MLP neurons of a small language model. Each row is named by its layer, matrix (gate and up: input weights; down: output weights) and neuron, and shows model dimensions 0-127. Each number is 128 + 24 x the weight over its row's rms, rounded and kept within 0 to 255. Numbers have three digits each. A neuron's up and down rows have the sign that makes its largest values positive.
After each neuron's rows, "fires after" lists the tokens most often just before its 100 highest values on Wikipedia text that the model never trained on.

L7.gate465:133135117105117147096125174119130153143138128073120121095169115114124168129142124184113098129086103114146134134121169144094112115122119128122141121130134110155158158135079134120148149088067157085104151111108075169127130061133131151148106142149126111095149110103123135141097122135187172113126143111131141115125131142141150126114117159118128142181126133095129142107096091109142138125160
L7.up465:106113109167060114101148106102121144123124127182121118122150109083142111087158145099108093109136137160161106102132117129180113145110151155175150075143134176128134127130144087073134170138124138174160174108138134128135089138110115120147128153130135131160171075133115155137185180122100142130129104110116110160156118120114116101165101142083120118097134100150176094157120123085159128115116
L7.down465:143140102157133119140127161150140139120097151118144116138118122099124152132152179096131073078107077153180153132126163136079128127133128086202126084107130167109118174187155122112150135134068132125125127131131115164123095121126137082073148118107115124136130156157154143118083143156133127119112116091078110089155109104136153084105161159130102127117122129132146142135128099094121153160135
fires after: ".", " Mc", "c"

L11.gate390:134165094117146193160133153104093163166105123136096109116159147107132149190103090095131084135109106141101126129118143156094149127194144114125117145126142077146131116125118114119135112121120138092081135096132100145140156137173133128131134084144110113093134139134126118102131139139143138133122170115125145112155172127192140127139165125131116056149157124120139174088132166073115099135174
L11.up390:113137123118134117119117131141127108113147127117120097132139134151110155140166152160110126132081117104148094142135136106184106102131111072143125144167152149116084117129127130137147126123142126149132085138103125132148103154090136121120133092170139116135130160134132184155119111112110145097124111111147094145139101130104116111123146107133143117192131146177126100166089098130147087109055
L11.down390:097150123128158138149134129122172153120138151133081134149121141104119116150131075144130126146106127116120169127099119117150156116148139106111086179127143140132121112175122129112126093151108123142142154114152146135103140126170157123188133136134164128120099137106136115110171119104149120087111147101113120083079161130103091159115143175084130132104145120117093139128090142163143124112119
fires after: "\n", "s"

L4.gate241:116126108146126127172131170148148109173147143084126115151170125130137152154139157157141137073104137165147151127117126168176130136154101129097152115132125133152174126140179126132127139073120131149116119155100111126150092145086123127132120099109107104101119148137119122119113118090124121145146137166101118123082148148108143165122136106106172136109119150150170133067122100145127109121116
L4.up241:100117148126089147107159131086102087102156094129104182090163107103161124155104114130081083132154104141139141173129108140157133142119095123124168133117119164149105119133135103168106120133141165108076147142133125142193111152123107150160142136136149151130180145113140124158116156109193125108155120094089111084091099121101105144122097127103101124089149112142085166057076105117140097149139
L4.down241:125133128138114092131125130139092130135067134141157142158104151107109173117188121113140096157098129121158134150114108157099122164091117122127089100142063106122105159168138121120136128103111146122127057157121137119093142108155114142075108129140193130116123133136081134083179101087105126128119157157147149160124128122136130119149113105122119180129138130124110123131074164162137124139089
fires after: " ", " w", " sp", " p", "ff", "s"

L2.gate389:181110105080126159141128136159097129154110140150084103159165116129098100123114107117142146112129100128149138149187163143139127184129160112144136123171115129107139133162113148102108151135097146124190141136135122161183118145147117088127099114134084161092136126154132131152103137151126152151129142153189128084150128113109130153115150134148109083170135131145128150115153148182163137103125
L2.up389:127147146124137164182139115156122113166137135113110093113170087107145102126112102093128128121117125093186107121179146121140159166102138111152139131160078121113171124138120101100093108173137123134143139163167123154199132125165155098156110115164111189095132139126122136147097138132125125154105159147149114110149145094112139144150117116125118111127105124159162158122116134183129136126116
L2.down389:145144137125125113156127141145134095175136140094108102138198100109107132150111084076132127101126122130137134125162130115131141158097116102141116136150088096116135167157126136105103155143163140142149165185151094158147133140115144117116128081149170159097114120143120159123095122126161138139088140136132141097121130112114139129167154118154151098152113153195131113132104143179146148162112
fires after: ".", "\n", " (", " |", ","

L2.gate611:149106118097138096106106134124112101106128146152133144159104123150166129112141111118125116132130098151081094149134084150143136102159176114139129099136148131116099138144175098141106092142121184120124098058123132123131113095172137127126131123094132105127106119140150132158074131104097103148149122162135153155124139107114129085127154101109108149109156119156100137158152104116176138097133
L2.up611:138136152149132138131116152161182156103133123099102117129136104159080134112139129146088127126123157163102116126129136123108069140132102133116173074161096144093117152109106170131127142128125136128143108132135133077130124106082113113081154112115104140137109157206092160155166115093160132144162108166107116146107157128116124174120123114142154094142131119102124119101134106155141116143139
L2.down611:157154202174098139129176115130151156136140101109128154115124098144136119140158154161159139161146114070108213140138102124126139106146157127165139112150150111125151150127082149143139165122102105166147089170124165115118129142114093138153102152136086185159133148154120147072166124090099157136120109152100124124121160114134153147107143105112120140158180122144131116134122119125089100146128
fires after: ".", "\n", ",", "–"

L6.gate4:100155134111190158126105092092159138129118087144134098147099160186123102152101146131148131113107134119121086089118128109104180128150098123097078113147157112157086146133115160102189152153040161155108139117115095137151099157148145135153124145079114119119135101103140124121141103131116138124115138131182139117108126111131141157087175133166142138080143144134123136105158135122126150080156
L6.up4:137133097140112149116145126089174123120147122124123123175156128166162157131121165107132108113132145103132124119175133124120085101162111145121134115125109148092131099127101121111122064108115161132125137120119107119132118159129113147075132061114119140089112115150129105104162118139202147114149102095131162108103132137097121116140133173144129135151122129114098166109126123103092133105171
L6.down4:122114133115105124105133158157160133120117117104143133135163144108065122122173156154150140122149107131114115156143126111137070085137094106116170120137132123123103145113149139171192080134134172200144138111122141130136119164181146113120125135116159114178108092137105121149101099139135155136149126106110118104149143098139128180128187089119072133136108112112136153106109147074152102096110
fires after: "ci", "ri", "or", " Cor", "iv"

L7.gate613:137104148112131144151154113118106124111117158124106148157131134126138099169162127137145131136145109142116122146141124160110068121155136094142117135112141136135146119098119140125136147160108128069104132149132129100090136104101125161094125162148112116118126121105101133105113105070126159133173125138163091108113134110131115148134137179151114097140134119100144097119142124094197165132139
L7.up613:142144131117096133130175153125108137119117147101108154095080123099152169137153108092125156172138138062119154149131110120142139111147144118125103139139133097093140164073132151117115119140118116080160166179126142119121114141076166106120145144101136113153133127122133095127108122137163128144142132112104110144099118175098096110090120133146127115096099137136140110144081161132165154139106
L7.down613:126150134162079115129149134106133114150090134124184112104104136074098127117126150109122158123113151147106141124150137128118152135113114174164125137050137152138106113107151153129143145111119096150123131139126095138167093123147105110104155105095117160141150117145170129120160165161129134080092108099121119125164106159122134106134128136142138108135116143136148122157081125130080141120172
fires after: "s", " S", "ed", "c"

L4.gate567:111122104144081168130104142141175139106120135152087102125162147194134119191105099179134140125125142128105113119129090140126152122090132161151125089116137148129119145127119136134131090102097182127108157112135128169108076126097154152061110136104103162109132106139146127131124142110154128136174081101109121125081119154128114159151143085118096101130114160125160152094125111104109112127176
L4.up567:158118129103141115132131151107185101124154144130104097086127173130149156184158134113143141108148113166116117159130140172120109095114102148160176111109121109129074082096129176134144128128156139069092162101140148170127148153118107098105140128108107147103115118143160103106132106120132136145142097093125138130093107120114103123147137102102142113138100116142143127082130101134137088158138
L4.down567:167107105119156100167110150122128161102155112135173153122126137088131132137145093135109155141111097104173113158115127118162157102118169129132078087174174132119144112151134154096134130160127118127157111162155079092120159128132152110186118141129113118129080136166120163139120100131130077128126103120116133145122111136114144128143108104102182154121098123167113184105111147139150111137150
fires after: "s", " ", "r", "lan", " \"", "J"

L3.gate216:160102126176108111131115100117177138140129114148125155154128124083144131108151120112137126097115159133121107141116151127125130106160152153139073146113115172109166140143166130065118150108116122137137135105150090133109138126153104090151092148097106134095165151138106148147130151126110117121133110107115157106139130079174188124161128108131160113159154117094118121136131155144139117139138
L3.up216:150087123151073157149139099107146098140136120132165088114132103110167115129112114111114127144123121148120108190133116131131098124104108144141164094138139087102121136122116105093098124104154159140162132078134111146123146123160133126126107138158175094157180162133119153153195144099107099131137081100114144093111140103148149085115139097142148163159133097164117117114109144104151081133155
L3.down216:147130139148131098145179104107116151119158156136116110133124123152157137109146163100142112126144138112131233167102131142130149134125124147123160136124150088149114108145106153127097154137102181144173094109105143150152114116132130084176123117153135130127106106095059135158163094112117124140144134146115159121067183158130131105126128086108122123161157086132104138137118115112142111197129
fires after: ".", ",", " 1", " $", "/", " 10"

L7.gate361:155123104085169173116098118121155088129120089140103138126140175141127176179126121128163144147186134126117110118144114110091144136082164112125115153133127109144148169129124139120134189144074160078123129108171125139115092181096170157132124134139119156139140139093115128126147132187094114132132088113117149179116098095111090096129111123131108128119138129144124143152130095139144146123169
L7.up361:126118154148110082127124136098100132116138141158131124141124116174124134140121157120133120140098120139125141121123147123110090119126129152113157116074138114080131172152156145148100114129066160147165150137136126106109153185159175154141112149108142097091114117125139138159158098105116185098104153117154116129157103144096169121159157135154130096130100126096130109109089116107128135107133
L7.down361:131148104117142103152136114109128172130122121129115141133102143148099084118132110114132146108116108114106119120127162153144110109134088106121101111145193135139131115077115155150133121115140120127101107088095141159168168095128115115128106132096103157152124129123120111127101121154106110161148098155100139113140154125110116095143133119107103152121122116105119147127124154129114109121108
fires after: "or", "ci", "mit", "st", "li", "for"

L13.gate94:158098134132093127079146153165136156146140126110133175141142121128132149103113129194120129130106141085142114098144139094129160157197122099088144146137088120135117158141095115087165143114126186115087122140141128134118120124123120106149131127110138115123114109140155144143104116124115150145166122163120116124077122115137107173156146133127124140096138166138121175146114119142163114111126
L13.up94:146142153148125131111081178147160142137081151145135128114115162133144123154143127159131138153181146132138144134120140144113154142117111125139115095135126139098177126161129127117102094135107096103161138122190157135142120141144134136118153086111117123106152112117141166128072081161106148158085118124108132135165147095097167151201161138186148131165123144164118116152134080119145107120140
L13.down94:138128105147109100142108082103151128176123113135044127121123075138132091150091129129133109136116081099128109156095130111119150135128117106167092117112152139106123108106138127130137106163154103141105099162106131129096127082166130124091120147154119169130121139106125102108131126123175160141136082079098126173149112170110139110155152083127102114062113124133127111150101128151112116132170
fires after: " to", " not", " \""

L10.gate607:139109155131148114150172106107095118161104078144119088110132121118133135168109088116136155102103123128128123122127137118094124125149108098122131092121084157135170133154123086155156116103168129111120155129108114108126130153130091123133107155093120081096123155108088120136133095121110134124160128104138108134113108134156152151089120142147128151175098125160085126084156167169190115149157
L10.up607:139088102180118112190119143188144162143078131156167151129121161118139128081129090111149130128142146144174140116126104149150121098111114168121107135097110114118152083113127126138130100157137130120096113132131154102164134108132169146125186158144136096099130142163119117123131132170097152124100164103106120126142101076140134106122118129147081098074143116129133122090107150102114138126118
L10.down607:126163097081115106107125127103170141146124098148121100109155090194112139077134147122087123131152171168162064106118141133125154120124101105148128130125093203110128102160076151143161135110136093121118132113134111144133101100128105099129136133093105123144126127105096110162163110147145163099167092140097104122152166160121121142145123120119156140116148164130128114139109163132157140102116
fires after: " the", " The", "==", " he", "|"

L3.gate314:099112161116118128108114128162132163135138120131132136128188157167095113117094096147118106138100118129145137160140145146107143163123148157120130139170132097119124108127065146134130142118138157115109165145133123131151111156146137146152116111102140167091147089089133188140104139119130143104120124113140084119112158138084116161130140143154103122167117123148088147133105101197153126092145
L3.up314:124120122155133116140149150125142126103137141118139131134096103099128113110119115141147126150126118117138114127130132188151123171103104089140117125116179157140144150106130109129095126170134119152097120150118134150127200099128109135120102126119142140119164118124106150126124093141121186123106149132118170108111143096151115133131165134093114116126170107144153089107096176119114083136155
L3.down314:143139132128080134120118143148151129122124150128134171108137118165104126134095164122173098109112115074131189159125131127133122158103141090139121140166131123109152159145079117150138140143128108118113188127082140109120106093103159121118160126159108149117155134162134143109097136139130129126098168098133112097138134110146164177139155121125116131149153096172103098136113104129108152126136
fires after: "\n", "01", "."

L6.gate564:166139075142098097069112105109170116120141190146071119136133136113156126121115135124136124162124138104102136134127147129105117100101154119145136075130126179111148118164150131114105135103153130134102130131116104100127093093111122111095115161135128123197138155166123085179131128149153142098156134107144094133122099133132128129112128106117125124160137151121130126159090114129163115087115
L6.up564:177152098132157145131107107168180136127119160168115128104104108139138129096144123154100122142107103131104129115123116124083063104120157163125142127115115123109134102148103147148128130125111153100096155121132151108147150117137105080093111128127128135078099177101119133128126114142142121122142127121147108121104140106158094133138127130097174125132140119125112180118133129140137088125094
L6.down564:125157121130109133119129106114127141105136151106121141074124050171147124139114133096114087132156109109137134133137117154098119103145159124173124148125150093100093115125106117101126121117118124142128106093106153103144135151139114109171118102122138148148123131145093133130149109088132122091132156102150133103101134097142079148120118093109123111166160081167082157104144148136120090192117
fires after: ".", ",", "s", " +"

L6.gate221:113095131146128138156136083106134160149144149114142116138127156114112116136107162162155091129135092154151120153113148142118111185106103129138133102145157107129116113085118128133145132141108161107152104075153097136111109107128126144113138138151119136086133105142145094108161099105150130091108136115142129169149150144148173144146162149089132104095119141146150068146110137123166141099130
L6.up221:094175154070143126132137145129135143156128169092119128109103121117088173135130127120112135086131121121091132141142141142127127136144144118120113181112165145080137119137173136110133145124140101102121127163104154122147132132133111131093131178114140100105132180144101163157126214128167130101123182165130122102141076130120109076144115140116120138170159146099077130128138131112087160138113
L6.down221:153166124142080134098103152124153120119127139122152107107120161129069117097109148154104133116154110121115118115142111100151125124147109149149129127099127129099128136137156148097119124143159118099144089120117090133155129130115106122107121159134164111135128131101124129162095071123132134121150166107141131099142136140128119085110153131111091121087182114109142123149147155131120116085127
fires after: " F", " C", " c", " N", " "

L3.gate307:163094092136145125123098086120113111122114108144139141146171113172095112136106139168155119169109111144174145175113170157131157163117146128097101108130164143122140130120095113108101131141138094114133127118130126120108079136132084095087105102158094121114143141109152134118109136107126108135141103149112107138116083095114153144114125095152122121141115128090150152103120093100127157135146
L3.up307:171125134142161112138130129137126117130119133097145121112119085115138087130083148135155151168118112122149147164107161097114120134111142116087168081111137117153113124090123126133106111143172075121101099139141141156152076144119105093144139096137136108092096145124107181159140167137140104109135164143114115182177111113159133128147105069121116132142071156153176131140082143101088076148141
L3.down307:131117168136115154169103135122110124162139127106083173104146127129127162126117156131104140155151117102140149127136134117126177127079102147135147117111109126152069143138122154135156107149143117140111112169141129125134165129105149149152130125150194144119105145147136156172130104166140112147137104170142135138127166121133115106120149132101159154158106172154151114156144142138106079125105
fires after: " P", " F", ".", " w", "P", " f"

L4.gate324:078151106119152129118176113120150138139123132145108137200148129143155131120097107113135155125111160158124126164154135129172146135120091152132078117121113125152166149113113134124142128120141147126120089104104137120146128139075123175134106141122100113102124099077108087119135161101113164158186156151114112107134098159096109125105107134133112100130102131068113135083109147147089149089118
L4.up324:106128123107130145102122077112086142107182134141131099127144145159145122122154096091118099083103117108167116125125165131155133134136127126158096125134145118103109118161173118137176103123147150085123123133107135107122139152117088089136126089146119138150107100061112126129066168074125130121168144140117095149138083085166150137159104128140153120083105095143125119099100094116117117161093
L4.down324:174121152150109132138159159100115157166114123131114148103103113142132149097189133126137109139123151119161145155121112101155116087116165091152138115106112128128106161153120101087130155124125151110157122173170134105082153127098152081141129181110102088112090144142118092116173089099119156141127136084115112126136133101103130106112144131130134171146124165089112121125125134129178125098118
fires after: " O", "ro", " p", "O", " pro", " "

L7.gate0:140087131115130147144108145093132122154123137157130111158186134137158108153109108124159152106148099113117104152134172111121120098128153148129148156130087122117111145174097116152159138104147136116115138115117114134175115107166132126147169133150116102128079135099119169156099069163115156125156125149123122150117159114096170128121137119131114109106090164124139150122138105112154117125176
L7.up0:139113144180146148119133124133106132147174124144136125139116135112110105115109094131123113113100105168136131117140136118159087117151131173151142109143129146174113114068134119153122065115182130130104150123167118133108121128164108104177149081136106141151149099172106124117128155153105121116128083098140135158117168085118114098128127164096065140129104105171161118131119088135111126097098
L7.down0:142162135147135136141135144108143171149102109140167144093191135121107167094183163136180114104130105120135159160110118111146157132161137116162122122126141167134132107141124118126139153112092107189147121115140132143144161098131096108166160187155149104102119112100093118125143096126093127099093118134097132095153090152144168097123120095149164133132154125157139142112096156105133132091121
fires after: "\n", "===", " |", "==", " (", "|"

L6.gate448:190118119131114129140126152122160146129112104121148115110146126122156150111120118077156122122139092113169126162099090145146162128127136098104196128152119093160117112144116133121102131133160120151129156104109130115110145122093142105152091144078131130123080132124144162140151139113147171105169156140180119099168122138140134135162091122117133139084121124087134082117118153134185106115151
L6.up448:082104122154116153095126141098156153161073110148156141105126167106175138142120112141110111102123101109151125137105123137162146137131121106105092137122114112164169151112120195149076121138091134127139143140110109160111130136106142122123153172129143136108098121106138102099104115162152173118108125132152107139174114132129090142111158134163149137160186102097158099120108144079125127137132
L6.down448:125118124152139169149128090116143128101080101140067085110130108105164179108113131130179107122110141158113124117130111109117180153113120136039160126096091149130135152110166135148105135109167108129143124126173131090083139095125120121192110118127176146132124137138157114127130120125125123122104097159126139132129141125119150095164139129118154131154108105162137141178129118130134096138160
fires after: "H", " h", " re", " \"", " Ha"

L6.gate224:101100131097152107126131090130187201098095131152147110134152136141157161112142113091158132111103105169129104118161122153067146120131159130116160072131108133113119154141084084096166147117153119159135123134121130097117110122118113124140113144131112107118103129124132134128143085135141083099148123116105097123162095151169085110134125146156145160111150134121153141129116130111163129110147
L6.up224:161147082081114143176138119153145125134082110145140105113127107141101134092134117145122111134115126123116153159147130121112173123110163097078099126134111133139125110119099162151170139115122157132151119120100123110186137134089131103185144140083111132116103114111155133115118103164139135133138130090117128104129152134129136130117121123127104105132123091095122125094112179148142101151129
L6.down224:132113140112109159078081124170121131126121138141129140129131149130130099118134132147131128148159168163142044108109143154116131160114116132112116100109137143154156128130134159166140100120132103092127116177153112137134182118107102079146124163090140101155140117151155087126163151133131111182127134183160101077137109107112140124141123148122140167138116126134122144096123161117112106154095
fires after: "H", " who", "ho", " Go", "s", " h"

L10.gate312:125090153109162107133119110085126164145088121111107131104130155176126099171141141135159107114151065118100118141116135141162161123133144120116165086122181113162162109132081096121139155162127132095104155107140090140138122095132114123106135103094133159120091146124126141139136112108147139121140139094108076136131164108152136184147159155137092117131141138131127131079105159109142095132118
L10.up312:127137098149136143121119112108077114147136152141106071144091129172144101184129115113171121151124146158168148096110132135150122093132157093130140087139164132112133109136125116123145085123123148106107166120124178179153157113177129095143093136156131128167136106142103161147142128135133124137097085134142132128169077108116114104157115135153121118176129101141131118133150103135133129118129
L10.down312:117081142159164149133122155117122113169130116145146110172096116082108129160084138110120129122163121143152140075104125140118160099135116114128082132137154124134126119128121128153139093100132159119105162134154156188132061147168136178062119144119129090088116122118154148113145089151143160110125117123124167139130123118107139161145136111153145165137106171150139135148101142153149100131124
fires after: " ", "\n", "re"

L12.gate588:093134094150115097094095118129148129134136141164094146169114102150105189140112144120164124140113095136092142135144079117105136105159127144069137120083135130172108122110120118145139139144104125111107119115160145128102108141158134115130125164118108151121116144057149129126118159100148119116107127130125115117085145109104089131118135182177133122110155080089115125136172135152141099095142
L12.up588:135137101120148116132150084167089155088148168087143112128119138135158108128104129028099124138149112111111117065149137170128117137148117144132126123117153108123118103121134160129149109107076092150103172142098142109134082140121133088136122142114117111101105095139156138120080110144090112108097130120133113143084134178136107133108160127134123094140132122167127144109134182123172079123140
L12.down588:147116107106123167080139129103083089086125125118160117127122135153142139160104159170154102108158126163120182133126136107179114134136146196137160110157123156121147133119134110136136144117101114132160122151150096129116128121140129129178090142067147140104123109134111142131120134092113138145167131125144102169111143170188149136140142146134150164099130143130137108134128112098098125104120
fires after: " |", " the", "s", " a", " S", " No"

L6.gate627:152113089133121134097124112111115096140109126115110124086143128154154112179131106131142106163156170138140114165104148128118118144085126166125159122157141115100135157122090116144152156120099145133130117145151075122117112148138104105145123170108097166114148091172120111153144126105114132115137084094142111151140128119103080116137134112134142123101119076128170160130127142156135132080124
L6.up627:164146133123124137077118127161125109128095136140140131143116103132114128128118143148153071117098175130143138139073115092097156108126144150119147087140162129141102119144117056156151088108135098124140124107121130174136158112102105129157116118085062121150079124166108153086096155142095153148125117120124135154111149100091152128141135138094169158117125145153124121080096167130125112139121
L6.down627:157125152121179146105114115145133151125140118145128117143145100092113168152100133127079188128118121114144088083118114142142126136108113091145086128147146098124135160112143133112105122169160094132143174124144150103118155138102133145075132107156142179111100172164148163134120140115099113109130101141162138115112140131106109130111132133143166123135162197147104106141110117153121118155117
fires after: " f", " F", "f", "un", "aff"

L6.gate82:154136119112082105123085126147116152166070145168103204141113129154107133164119186143107154177164138143141146108104104122103152174121142138139138161127132127112164150146102090111167157142159110148164143122134124123147094138144167152134110158126125123127188101116143104171100086123116128134160117138127111134108148116154107113145124130116160160121119140115104149134132072133148148095112
L6.up82:096102097146114142166111144131173141106126162103155131102089159138130176099121125105145130142089136115096142143135149116098096094137121107159141089132101107117132147115162165134129129166190127126128128114114151112120127106112098129136137129137140140121102139125082131127105113064122073146163149139100088113120179116119151106124135137117124084138125117127144105175105134154125138134129
L6.down82:117116156133136089140139130117125108122104076120128089135068100141131138123119113126120089120130133118139162114146097165123119118122125131105146152142119154140111146144154143139126120085143123151078123090154143143121161113141130087109158155118171115150091126092127126073138167140077139134094150123128133094102145077124116105108089137150125138180145119161121145111130099108138149101139
fires after: "mo", "lo", " tri", "udi", " lo", "ri"

L2.gate511:150145116135095119125138138130170134144136178168147122171129116123169111127131143139148102144106101145138125125132113138146129120198142148142133136081131134134131104179149155085134118148113137096121137098113120118116132090157126137113101126089142109145150135129107135084150103162125141117139104092114112128138193167161150092152125175146144104143131120162151111134083138090089108110101
L2.up511:162152110135099126115140174153152099136152177116147128144133090127177151107125145175143085158128130170121113132123114140155088104147139148132159144116083154132123113133078116095127135120149135096108145133090140107159141077141072129124150144132100070119148150144147138134100154141160119130132155087147150101106149150119146118110111161131172124136151110128138131171122136139102113130099
L2.down511:127129117109144131109165141121150123162137154113108151136115110144148163125124122122109100089111136131126159170104107141084114109097102156147125112102111171131096100135098148080089131115154145128134109141087164152158117113147076096169117116166132118102183124131033160138164105094110123153150150108133146092107145123124125112128093151124149129156128124117085114185111117144124111164088
fires after: " ", ".", ",", " ("

L3.gate305:117123100135148128165098085077119147133146175168102126106150106107117107103108152139142084111100126108130150148113092141135109145076140118123144125124112112136156086149132119097125154096166091081087135090079128127124108141088136109126090094109148173116142152071151171156066148144084147124126109105164123118144123121154138130118163116139152145153080091128127118101129131148088127111146
L3.up305:151126140111127139118149074108166114119086111115137080141111128175120141134108106120131099091179155150135102121177142128133151148147136141129142125125145116115088086125107152122122156159139127120136082118100130147172128116105100114138125156125126120097137100110162136100126122100128119106144127139169162149091080150131108159149135164186120144180124147141132123076092139146120086140109
L3.down305:106127145112135096100108145104155110130131111122139108127137143127130094148095113076112133140113086113140117138159129111113128117178115122105091117118148136090092145116132153125134125071136108146122147139135048108113108127131105091129108092127111099116119099121093146158171134166089131166141124114140159120138183093152175126148120133121118146106123178136158087122163114106134131156145
fires after: "e", " ", " Te", "re", "ne", " Me"

L6.gate136:115106127126128121145114080111115130133110146104128136115206115122129174148136107121157157144123086160143112160119114186116118101130117124124127151135143130134094123120124097130111094092111137153128133107136106149128125151136129145127127094131136183055129143159065188114128110120143134094178122105127120104139133128147121153133135116123077114096136123082133151160124163122150076133084
L6.up136:128123147102123154119157111087163156143112143127128159158103115107103161124119124109117094119173095133084124124156106157131167116098138093163102153112163066109102118169103144119115080158116153156100127113110157116107103133135145122120125160070138163139123124090120130127116137085132112148107161132101156118139112178175111112146153123148110157118122163104126151119144070159143107161122
L6.down136:126119135119126143107122118108148156159144149105191165084092122141119128129146172107119175115179098112126110117134108125104119126162061120126118139111164153082136168104140121182118107125143120131159109098080143142126103176139150111153110145137139131155127158110144108098118093143125111117132138130151109124158111124162128129110139116152107143109143145106117110117139102176150093130130
fires after: " ", " Ma", "s", " the", " tr", " C"

L7.gate485:131153158136104143119088077102126115106138148136105147166144149140084135136116128117141136118157115122103105152131140140122100084135151145138146115101133137158151156120095138142135148105098120110109116112188099138127095152081154101135132173118144141067122134090115134109080119102131151098110131157132085090100142138106119135125137183154064078136154113119178172144107149122128108152096
L7.up485:089137131102120132141110120130100119111134129129123127133155099108093118105106108086127160133122127136121115140120096138154157138153140155120117117109151143094123126130114181120126143119090129093115091130118187109154109123158161129141119118124103165103154153147119098182079131113181142165150114130084127147117162147173159116108126113120152119123110121159141170159110096136154122154104
L7.down485:130154146119097099098109120107099110090118143105137139172102162147163105109141102082112115124166092133105102165144124115142132153135132128116124119110127137101156147099113160082155104106148145117162115135127091118145140104081179102125149155086101105143107149127099161145130090150150106069141125122170068098112102145110107142118148127164100132158125100106138139172142136120115124143120
fires after: "s", " S", "ten", " C", "is"

L4.gate245:132118090143124110126124124088108086158153106143137110098108111150125132126138100147124101116107117123143149145127142120113074099135105182112156120086139160157122115116086156114115095126169144122104113144150148115146158135141085121155099103117127141118124136130147108097103099101134134124155088134116098112119144115147130124081120143188087124149129085119113132112094113093145069065090
L4.up245:156144120101142147135146144112106091112137130099132138073078128183113129156104126142182119118165129181139118163127124131112112129153122118117112141099081145132127116126115143114113079136157127094147101116144115124155137140130122104077135077113119170134107110077110111075123162126127078098187120113157094156121152131155120130115109131125131095132153135131122129135128136126115140135152
L4.down245:126164110135098106124127103135146178120116123126115081113121141117125143139152115131153140083139124112140185110184163123161150087130128109125142155102128053157164121141157109126120138078123119109142136117066107064129132134101135163156127175140133153136111141100110096140136142130147094112110118122138147139131140120118101117163170146102100128125095155126137092061097151150135144106084
fires after: "re", " sign", "er", "A", "pe"

L6.gate533:076139152120136128141148126149080091142130125154149156130099112122114111105142112144141161139137105162156121083139128113075126151149141102093141063135108113166116097112100159110124173134134119099052107129096120146125164129106134087159098111136121105130131114121133091153142152137154140134154129132092102125137187154148120168150134153137125129122151149139107112145130108158163131121110
L6.up533:084114124141106154151063086145125132104087152107162121144137116148142136136126127113098151099134087142106135152103119113105149122127111114110128113135105143141123149148107107118108148125134116149102124148174128109127097129116108098141112102124153073138130117082157125093110117128132147130125166085100154143098105125089139183125134147100106128104088133103155159111164135115094122142146
L6.down533:107152083090140113155095111125095138155121123117094137119108124143148124154169155144118110159150142120106121131103089133105133109147098107113160126121139192126099112121152144133086112100124118147148132110148152143115118133158112104088107158141179078160148111130131114146130141129182125167116069102107161079132109118118155154143123148081161101111126114119122141103130127141160139077124
fires after: " U", " ", " Ho", " O", " L", " \""

L4.gate434:141145119099110111147120132167135161110146145140072144130190110099142125116123177106147187098160116116144159112149210171153128165177090146141114170124104136107138132113113123126124143116092111140148131104157138146075107131088141177148127147131098175125158131152127136105139091125119137131153125121127096137162167137148102137146160125171118124136122132138121153156122132141129120120137
L4.up434:134158130098173107121082125104109120076137117121102110102146109126183125142161151094137147159168148128138105122091143136145100086115094099142120077096128140115143156117114129138133124158178163131113166104101121140141150117077178129119142140134115124138177122145151145078105109140152150135104150108132113135107126162109128173121160163141148070136129134146115116114112155124143151154182
L4.down434:120093133087110101113075109098087106093128127130077136112094136129128136105158151131158105128130093076102184140131095137117169131125115128153100109125133178110137163122113123166158118119154136124119142140098078148140102136099169148186125126100120133104141113135136160124118113163131152092116143131139117128109158162159135156125108186130091072175120120164107116117120145159147140130156
fires after: ".", "M", " F", "S", " M"

L6.gate341:128101110128136120146142097114141138097155165123130185131145136130102072160130128124154079161149114149110087079098132114138116119123151119119134107085125121125144101139111110070142146100154132115108119119130158109142057141159139128124111073107129139104109096101183128141071154106136127129173118105125089130108141164141103114123109166132136099172122133097096097101108123158159120117148
L6.up341:148126142107141112144138075116141150150146121101152129116171127127122116080105101077114125118143084102118145089074138100110181188103131113121108128128167120150099129162122100147179108153172108165104120117116126100155129119139112129150123110133108151149119130104120143172108167134163137086139156118166108110108150116114149122159136154132141127125153138137099110131107109149107107149144
L6.down341:154112152124140129143133124154132139133095115116161155135087090137122102151172162150159121114124115153142103107113108105075134140104132143099181155112140167134095098139109161142114148087111137156107134177157099120073117122147161109145115131103164100087134108156133142124127135120150122173129171095121148134139160128157147119130117114137128101123122118094131132087155141113127117068085
fires after: "e", "le", " Le", "ne", "s", "t"